Weights of a small transformer language model.
Size: 8 layers, width 768, 12 heads of 64, MLP 3072 tanh GELU, vocabulary 8192, 63.3M parameters.
Architecture: LayerNorm before each block, learned positions, biases, capped logits.
Training: a variant of Adam for these matrices, 795M tokens, 6067 steps.
MLP neurons of a small language model. Each row is named by its layer, matrix (up: input weights) and neuron, and shows model dimensions 208-335. Each number is 200 + 30 x the weight over its row's rms, rounded and kept within 0 to 999.
After each neuron's rows, "fires on" lists the tokens most often at its 100 highest values on Wikipedia text that the model never trained on.

L4.up987,199,235,230,220,190,194,234,133,190,200,220,235,203,181,207,241,203,233,211,236,194,177,222,141,209,188,199,234,205,243,240,170,258,209,156,187,227,222,184,149,198,227,178,171,202,240,164,156,247,217,169,163,220,233,166,242,204,173,211,195,212,152,196,114,212,205,250,228,218,246,195,216,249,195,174,225,196,176,216,194,263,188,169,194,209,240,161,185,269,228,203,217,198,192,227,197,171,176,184,266,181,249,192,234,172,250,196,190,147,222,230,204,185,202,206,169,196,233,196,172,196,165,230,234,190,248,202,208
fires on: "=", " not", "t", " was"

L4.up1105,212,239,226,180,195,211,161,226,186,205,180,196,193,208,259,170,221,200,214,206,162,250,187,202,201,201,194,169,197,204,227,179,219,173,196,232,178,230,222,232,184,175,217,179,212,195,173,167,208,168,159,232,234,134,174,230,190,201,215,198,240,196,183,238,182,231,221,219,202,193,171,205,181,238,230,205,205,241,229,192,248,169,194,175,244,239,209,217,208,162,224,194,190,208,210,148,199,164,260,198,191,193,157,186,201,268,189,190,153,192,178,183,181,180,218,251,182,206,212,166,214,194,176,203,204,206,180,187
fires on: ".", " (", ")", " E", "–"

L4.up2373,204,212,181,186,166,194,154,171,220,239,158,247,235,211,213,206,206,174,190,211,251,186,251,205,134,223,212,170,238,197,257,218,202,138,223,173,183,188,230,187,171,186,176,222,220,209,198,172,180,213,161,224,183,187,127,168,184,198,214,151,218,256,151,207,180,187,221,227,176,218,185,177,188,261,192,192,246,226,157,214,191,159,218,220,243,188,161,220,204,194,176,183,233,171,199,239,187,194,216,183,176,132,168,215,188,194,238,172,208,150,175,244,269,146,245,228,166,223,242,171,181,247,144,205,169,125,183,254
fires on: " |", "|", "-"

L4.up118,167,254,216,210,204,202,308,212,210,197,131,257,179,195,213,208,180,133,248,207,203,253,147,170,173,200,222,151,256,209,157,163,186,201,209,147,203,150,244,213,184,241,174,204,198,232,170,188,217,225,159,223,235,131,206,222,196,182,245,207,141,204,217,187,220,248,196,205,192,220,213,142,222,245,197,210,181,156,177,196,189,232,206,198,177,192,233,230,222,245,260,224,252,175,183,211,200,157,188,185,178,201,208,227,198,232,196,198,252,194,207,160,235,231,189,231,149,199,209,216,214,174,184,179,199,159,227,189
fires on: ".", ":", ","

L4.up753,240,204,167,188,204,203,228,161,225,226,210,167,187,158,222,206,215,99,218,190,207,153,212,190,250,238,219,144,202,184,218,166,154,191,235,195,178,216,234,248,199,196,157,209,183,225,215,131,161,203,272,253,212,168,227,200,199,211,210,234,185,197,173,144,208,208,218,200,190,207,208,255,177,163,254,247,190,134,199,245,168,136,186,167,227,197,172,168,226,176,204,127,141,205,204,244,192,204,246,228,249,193,275,179,176,217,225,135,224,223,239,238,209,195,234,194,236,200,206,214,206,225,163,169,205,218,165,170
fires on: " (", " in", " on", " as", " began"

L4.up1603,217,209,239,216,207,239,200,191,248,192,198,129,192,211,214,180,219,194,229,232,221,264,212,197,177,213,200,212,233,206,193,181,195,217,235,176,168,157,207,167,257,232,207,160,204,210,214,212,201,219,178,207,205,189,256,218,226,216,185,209,174,234,208,184,160,256,189,181,217,221,168,206,181,239,244,238,229,199,178,280,221,159,142,207,207,173,179,191,184,231,173,186,159,198,242,156,198,159,222,198,192,205,184,230,211,170,212,180,171,244,164,275,169,200,205,191,234,197,214,201,196,188,224,237,220,195,170,171
fires on: ",", " of", " by", " in"

L4.up475,215,159,219,184,232,194,223,247,188,199,142,167,204,223,184,167,164,156,181,161,168,217,181,196,217,155,198,193,252,189,195,181,237,168,214,202,229,169,208,238,212,198,240,170,215,238,155,212,249,210,200,255,181,162,197,245,212,167,231,217,165,235,203,231,154,187,175,201,157,248,141,269,227,287,203,163,171,215,229,212,190,232,200,205,193,196,193,126,140,205,222,255,196,255,165,184,222,199,208,184,237,199,180,217,191,233,241,156,238,192,210,198,238,199,151,224,204,188,165,195,197,148,157,194,167,216,179,204
fires on: ",", " guitar", "um", " lead", " –"

L4.up373,213,231,254,168,208,179,279,189,204,187,227,216,252,172,173,193,254,197,197,194,176,197,158,145,202,221,198,180,242,201,199,206,146,228,232,172,211,159,190,170,191,225,161,206,224,232,179,193,222,192,193,211,221,162,168,166,180,188,202,158,186,174,221,218,200,146,203,229,176,218,162,235,265,202,183,188,222,202,218,194,168,199,195,188,218,234,226,229,241,221,221,224,205,173,187,207,239,171,185,241,240,185,128,279,205,215,183,172,262,215,279,239,208,193,176,192,221,188,178,178,224,236,193,200,148,220,170,221
fires on: "=", " =", " was", "\n"

L4.up1412,197,192,249,170,199,157,244,254,204,124,166,172,243,200,255,217,209,201,245,164,195,169,174,182,228,189,237,201,194,193,129,226,221,251,206,145,177,149,169,192,235,198,122,239,182,240,135,163,220,190,183,265,146,192,193,219,153,217,212,167,211,216,228,180,184,188,232,185,220,243,163,220,226,237,192,183,208,196,223,295,217,256,180,215,193,200,214,203,171,188,196,175,221,177,218,171,261,207,229,225,189,184,163,196,206,234,215,196,207,186,193,203,225,233,194,190,165,219,204,252,218,230,214,207,239,217,155,216
fires on: ":", " of", "'", "-"

L4.up2949,237,179,186,207,206,251,168,232,217,181,129,215,244,219,214,208,198,171,178,204,193,218,148,120,189,213,189,159,229,185,224,210,235,189,228,243,236,208,217,161,187,249,172,163,181,147,212,217,192,143,193,188,207,188,235,250,216,238,191,204,251,199,271,225,218,220,189,191,201,233,213,158,199,210,180,202,194,228,187,218,193,166,183,193,237,219,170,194,151,157,200,149,199,185,195,179,194,98,177,198,200,176,187,198,196,193,233,162,190,170,148,233,206,172,181,174,199,211,210,238,243,243,191,163,218,190,184,173
fires on: ",", ".", ";", " (", " of"